MLP neurons of a small language model. Each row is named by its layer, matrix (down: output weights) and neuron, and shows model dimensions 160-223. Each number is 128 + 24 x the weight over its row's rms, rounded and kept within 0 to 255. A neuron's up and down rows have the sign that makes its largest values positive.
Before each neuron's rows, "fires before" lists the tokens most often just after its 100 highest values on Wikipedia text that the model never trained on. A number after a token or word is its count.

fires before: " |" 50, "S" 20, "," 6, " " 6, "ian" 4
L18.down987 [104  85 108  93 122 157 119 116  88 139 146 107 171 155 149 112 136 116 129 132 120 138 139 144  88 138 110 121 140 110 106 125 115 137 155 112 151  79 130 119 143 123 104 121 107 114 139 103 130 128 115 160  86  97 126  97 133 127  86 158 131 132 127 165]

fires before: " |" 40, "3" 10, "1" 10, "0" 6
L7.down656 [ 82  98 104 119 111 112 118 123 116 113 103 102 158 135 166 146 115 134 131 140 139 138  97  88 141 110 113 158 123 114 155 109  79 153 116 124 164 143 121 142 149 142 151 112 104 158 164 155 111 115 113 111  74 112  95 135 110 112 124 149 139 108 129 127]

fires before: "\n" 33, "|" 19, "-" 15, "$" 4
L7.down718 [ 47 138 138  88 170 141 136 112  78 123 102 112 156  56 115 126 165 163 118 155 120 114 103 118 108 123 120  82 132 106 112 152 119 130 125 119 128 136  97 145 181  98 192  85 101  95 154  91 100 165 156 131 114 118 117 130 118 124 150 117 146 111 113 118]

fires before: "0" 26, "1" 20, "4" 15, "5" 14, "3" 13, "2" 12
L18.down915 [ 91 120 113 144 121 146 109 151 140  92 145 153 110 114 117 130 111 125 105 133 130 132 114 138 111 143 137  86  62 168  84 149 118 126 130 119  98 176 135 132 132 118  94 197 109 127 125 147 116  95 134 134 138  92 192  84 148 139 141 141 146 134  85  91]

fires before: "\n" 34, ":" 10, "===" 7, "s" 6, "==" 4, " " 4
L13.down265 [196 150 143 110 124 147 174 150 132 134 113 119 108 108 143 103 123 132 135 136 153 128 141 137 110 131 145  83 108 147 138 123 133 136 177 111 113  89  80 113 103  92 165  97 103 118 128 132 124 135 113 117 131 156 105 129 142 139 118 120 161 141 112 113]

fires before: " " 80, " |" 4, "ian" 4
L6.down267 [189 151  61 115 103 123 132 113 131 134 148 119 135 170 146 114 168 118  69 130 148  74 140 120 121 166 128 106 136 108  98  99  89 113  87 111 168  94 135 155 116 146 125 145 167 181 156 135 125 122 161 178 133 137 144 150 132 125 154 130  95 100  86  99]

fires before: "." 20, "," 16, ")" 9, "8" 5, "0" 4
L7.down389 [104  90  98 117  71 122 141 111  82 169 163 157 158 140 122 129 114 116 137 164 128 151 150 110 123 137 118 113 105 120  88 138 166 113 145 141 109 157 112 152 117 156 110 130 140 151 134  68 124 179  74 127 113 121 101 107  95  76 162 115 132 174 162 135]

fires before: "1" 29, "0" 20, "2" 17, "s" 4, "3" 4
L7.down64 [126  88 153  73 120 158 116 153 161 114 128 139  90 109 166 171 133 122 115 161 129 139 120 150 122 130 135  47 144 124 105 109 126 114 131 142 138 130 125 120 114 141  81 180 127 136 141 145 116 115 183 140 133 108 117 123 118 132 106 140 105  99 106  90]

fires before: "–" 36, " |" 15, "," 14, "\n" 7
L6.down144 [ 77 122 107 118 162  46 124 142 120 136 122 126 131 184 131 115  78 138 119 140 137 102 146  84 112  90 137 106 129 160 139 132 140  94  93 120 145 140 166 133 122 110  86 132  94 134 118 107 145 107 108 140 127 101  91  85 109  78  87  78 122 105 128 107]

fires before: " |" 28, "." 13, "," 6, "–" 5, ";" 5
L2.down973 [ 89 175 141 152 144 120  95 111 125 152 147 103 140 146  74 132 101 108 137 121 178 130  85 130 141 159 122 126 165 115 127 112 117 150 106 123 136 120 135 167 145 123  99  79 107 111 134 149 128 146 144 150  81 140 171 107 166 117 121 141 145 128 159 147]

fires before: "|" 45, "-" 12, "\n" 8, "3" 4
L12.down101 [ 93 131 115 106 119  90 117 119 125 100 142 177 135  68 110 104 171 132 141 153 105 116  98 106 166  92 111 104 160 115 156 145 110 150 133 121 127 140  90 148 109 116 164 136 138 138 175  75 150 133 140 135 133  78 137 126  97 119 137 126 145  93 133 136]

fires before: " |" 31, "." 25, "2" 6, "3" 6, " (" 4, "–" 4
L7.down94 [122 139 113 113 135 181  74  71 121 148 165 132 135 119 137 106 143 134 114 104 150 111 120 109 143 134 141 129 128 140  78  98 103 103 126 135  74 176  88 105 130 137 104 143  49 160 123 116 139 150 159 130 138 137 126 146 126 131 149 128 125  87 161 130]

fires before: "\n" 48, " " 21, " ±%" 4
L6.down538 [179 130 151 174 119 198 158  89 138 143 139 126 124 133 145 123  92 113 128  85 167 138 119  75 114 119 141 123 178 172  84  87 127 112 133 112 109 110 130  87 153 147 130 141 121  59 119 110 123 134 162 164 173 129 168 140 106 125 115 152  99 133 113 147]

fires before: " |" 38, "–" 9, "," 7, ";" 6, "." 6, "4" 5
L2.down667 [127 155 123 151 147 188 131 165 159 122 113 152 149 159 113 102 138 122 155 120 158 120  81 186 122 147 123 125 133 116 134  97  93 146 129 141  99 120 161 158 123 136  81  90 124 120 114 158 109 164 159 149  86 132 165 130 154 115 109 124 134 149 167 117]

fires before: "0" 18, "2" 15, "5" 15, "3" 8, "4" 7
L15.down348 [128  87 124 131  94 125 100 131 139 137 162  79  98 132 130 164 128  99 151 124 105 178  96 145 135 151 179 138 125 104 131 131 119 164 129 140 170 140 130 117 134 166 140 131 100 116 154 131 127 133 149 128 102  98  85 110 105  89 146 119 131  75 122 135]

fires before: " " 89
L7.down612 [166 175 104 106 120 136 103 127  94 107 132 142 142 108 132 114 192 159 105 139 127  58 108 125 130 154 121  87 157 107  95  82 167 138 106 114 121 119  80 112 107 128 135 105 130 158 131 165 162 148 135 156  98 159 108 133 137 126 140 152  95  93 124 122]

fires before: "2" 15, "3" 13, "4" 12, "5" 10, "\n" 8, "1" 5
L6.down712 [179 135 109 134 139 104 122 126 130 105 118 153 114 160 134  91 106 102 148  98 119 138 149 128 146 142 130 151 110 116 133  99 136 135 137 142  96 188 119 146  74 124 149 105 140 131  72 121 117  93 137 119 152 110 164 146 111  91 147 117 140 145 149 133]

fires before: " |" 25, " place" 22, " first" 19, "1" 5, "2" 4, " third" 4
L8.down13 [123 133 127 125 102 147 115 141 111 148 138 116 153 125 116 163 132 114 144 127 120 115 132 121 150 136 121 152 123 151 137 133  81 125 164 161 145 124 141 142 128 133 116 150  98 119 148 139 134  83 108  88  67 136 159 118 116 148 131 127 163 136  92 134]

fires before: "\n" 44, "==" 7, ":" 6, "):" 4
L6.down433 [124 166 145 119 112 111 119 111 100 144 104 123 134 124 119 117 106 123 118 127 110 164 139 117 146 101 147 133 171 120 140  73  99 163 132 128 110 115 117 166 146 135 162 119 121 138 116 130 159 128 181 151 171 137 154 133 143 111 159 100 143 148 142 119]

fires before: "3" 18, "2" 15, "1" 14, "5" 6, "4" 6
L18.down15 [165  98 107 126 111 121 140 145 155 119 124 164 154 180 104  54 141  95 111 158 121  92 148 100 124 106 119 161 138 132 117 136 138 116 140 160 113 161 113 132 116 152  91  93 169 113 181 105 144 102 166 137 158  93 176 125  97  85 148 124 119 149 137 159]

fires before: "6" 40, "5" 24, "1" 13, "0" 11
L15.down376 [122  93 170 102  91 176 106 111 133 122 153  99 114 138 125 152 167 116 109 112 137 101  94 157 127 114 162 107 134 149 132 108 149 111 140 164 143 137 122  98 139 125 127 163  85 143 110 151 100 153 136 206 146 126 130 142 136 131 103 133 126 155 163 127]

fires before: " " 91
L6.down567 [155 178 112  92 132 147 160 119 131 103 139 133 119 141 163 144 197 126 118  94 157  92 108 119  83 129 158  54 120 135 122 119 113  86  77 116 118 104 144 117 143 160 123 110 151 162 126 138 165 114 170 142 130 103 147 191 127 103 129 177  97 110 111 133]

fires before: " |" 49, "%" 6, "." 6, " (" 5, " ft" 4, "3" 4
L7.down604 [168 171 119 183  91 146 100 150 102 132 108 151 124  70 158 154 142 142 142  52 151 151 120 144  84 149 140 120 127 155 128 137 113 111 157 137 122 159 144 156 112 104  85 127 108  91 130 171 159 193 115 100 185 149 156  94 121 137 138 123 161 132 110  96]

fires before: "0" 41, "1" 26, "2" 25, "6" 4
L7.down301 [132  75 165 121 132 110 133 110 104 141 138 117 159 156  83  76 115 131 100 176 130 140 143 126 140 123 156 152 104  99  85 131 115 125 116 113 124 123 193 132 132 112 137 127 119 145 142 123 147 136 131 120 109 123  96 137 127 129 112 138 110 161 142 115]

fires before: "\n" 91
L7.down722 [138 116 138 131 122 180 119  79 147 135 109 133 120 121 130 113  87 102 123 137 119 171 115  98 112 115 130 138 140 138 100  86 153 136 128 144 103 122 138 115 160 122 133 115 117  93 148 156 146 131 115 148 233 113 103 126 161 101 147 141 146 125  92 104]

fires before: " " 53, "\n" 25, " |" 8
L8.down521 [146 119 154 123 139 152 131  97 121 123 100 129 144 175 163  99 110 146 121 121 125 175 123  62 152 104 136 143 124 103 133 142 100 138 124 110 103 111  91 152 123 127 133 105 103  80 120 126 109  95 135 129 190 156 155 117  93 118 141  85  93 143 131 127]

fires before: "1" 31, "0" 28, "2" 13, "6" 10, "3" 5, "4" 4
L2.down955 [ 85 159 147 141 117 132 130 112 120 103 150 127 122 108 104  99 163 167 127 164 120 147 147  99 129 147 131 117 132 140 125 119 108 135 114 137 163 108 151 130 142 115 166 131 145 106  95 141 179 160 108 171  58 168 136 103  85 159 131 136 132 163 132 117]

fires before: " |" 44, "–" 31, "." 15, ")" 5
L7.down1000 [ 42 142 118 127 110 126 113  76  87 139 143 126 149 154 122 106 126 127 109 142 113 113 178  88 149 150 134 130 150 126  99 109 134 114 177 104  96 142 104  96 106 116 140 136  72 135 111 128 164 163 120 131  88 129 133 129 134 135 139 143 125 116 136 156]

fires before: "\n" 51, "==" 11, "-" 9, "===" 6
L2.down759 [199 104 119 121 111 134 142 119 137 118 166 121 124 136 134  80 127 138 106 124 183 130 118 115 102 149 163 136 166 120 128 102 119 121 107 107 106 151 130 137 147 137 136 140 130 128 131 163 148 117 125 142 255 114 120 137 149 103 129 119 118 128 127  90]

fires before: " |" 47, "." 12, "0" 5, "," 4, "–" 4, "6" 4
L2.down359 [130 115 147 165 122 125 167  86 138  88 163  97 127 142  98  86 154 115  93 156 124 163 116 127 122 141 113 162 134 142  95 177 133 144 135 103 150 132 177 146 155 180 136 133 127 137 144 158 135 151 145 155 121 182 157  96 108 130 122 143 143 143 106 123]

fires before: "\n" 84, "0" 5
L7.down989 [145 134 157 140 114 119 149 150 137 104 127 135 137 103 194 136 113 147 147 124 132 147 121  94 135 120 115 143 117 178 105 140 104 141 125 111 129 135 126  82 177 137 194 129 106  74 194 155 103 132 158 127 135  79 146 183 147 138 134 122 128 143 130 125]

fires before: "1" 16, "0" 15, "5" 11, "2" 11, "4" 9, "s" 9
L7.down597 [165  99 129  82 128 127 101  99 131 103  93 121 151  52 159 112 113 169  81 148 124 128 152  90 175 100 112 176 129 119  76 140 185 141 131 114  95 120 111  98 155 132 171 154 138 110 135 129 125 175 174 124 167 104 124 153 129 136 119 128 121 113 116 131]

fires before: " |" 31, "." 13, "0" 13, "\n" 7, " hours" 6, " " 5
L2.down452 [162 131 136 174 152 179 110 102 113 132 135 170 120 135 103  80 165 150 132 103 139 127 102 130 134 129 106  89 129 114 160  92 137 108 144 145 172 153 131 137 122 131  88 127 128 132 106 147 148 162 126 116 215 148 125 119 128 121 104 122 116  85 108 129]

fires before: "\n" 69
L6.down938 [132 127  95 139  81 155 126 108 138 109 176 130 175 149 112 130 108 123  60 125 144 179 156 123 153 126 133 163 120 104  80  85  88 151  99 168 126 107 123 143 148 132 140 110 168  64  85 127 102 155  93 160 152 142 122 106 117  98 108 156 114 159 111 140]

fires before: "\n" 43, " " 41, " |" 4
L6.down586 [154 131 134 128 160 120 154  94 127 137 123 121 146 139 129 136 138 107 161 110 118 105  95 115 107 131 126 144 166 135 112 140  97 122 129 132 181 188 137 133 137 152 141 102 160 127 114 124 109 121 153 129 225 149 111 142 103 142 124 109 143  81 140 131]

fires before: "\n" 36, "ed" 6, ":" 4, " on" 4
L15.down94 [181  91 149  86 108 129 144 161 141 127 168 144 136 144 121  87 139 117 120 126  80 143 181 138 123 170 154  81 122 141 113  97 155 146 134 106 110 111 138  80 112 126 166 120 135  94 157 123 115 128 120 114 138 138 147 145 155 130 128 153 135 160 132 103]

fires before: "," 35, "." 23, " and" 5
L8.down703 [ 67  93  78 113  98 127 138 140 102 126 109 132 153 124 115  90  89 110  98 121 151 108 158 119 162 130 109 113 124 145  93 141 124 115 124 114 182 125 104 136 143  89  96  94 149 130 133 137  91 159 130 116 111  93 102 120  73 148 115 106 143 104  90 165]

fires before: " " 38, " |" 37, "\n" 7, ")" 4
L12.down953 [121 146 100 110 131 141 121 120 136 119 130 139 121 100 133 132 102 119 163 148 163 153 174 127 149 100 131 142 117 114 145  80  93 117 140 159  88 141 117 164 148 151 148 125 150  78 126 137 130 154 157 123  91 138 161  83 125 154 133 121 163 134 159 177]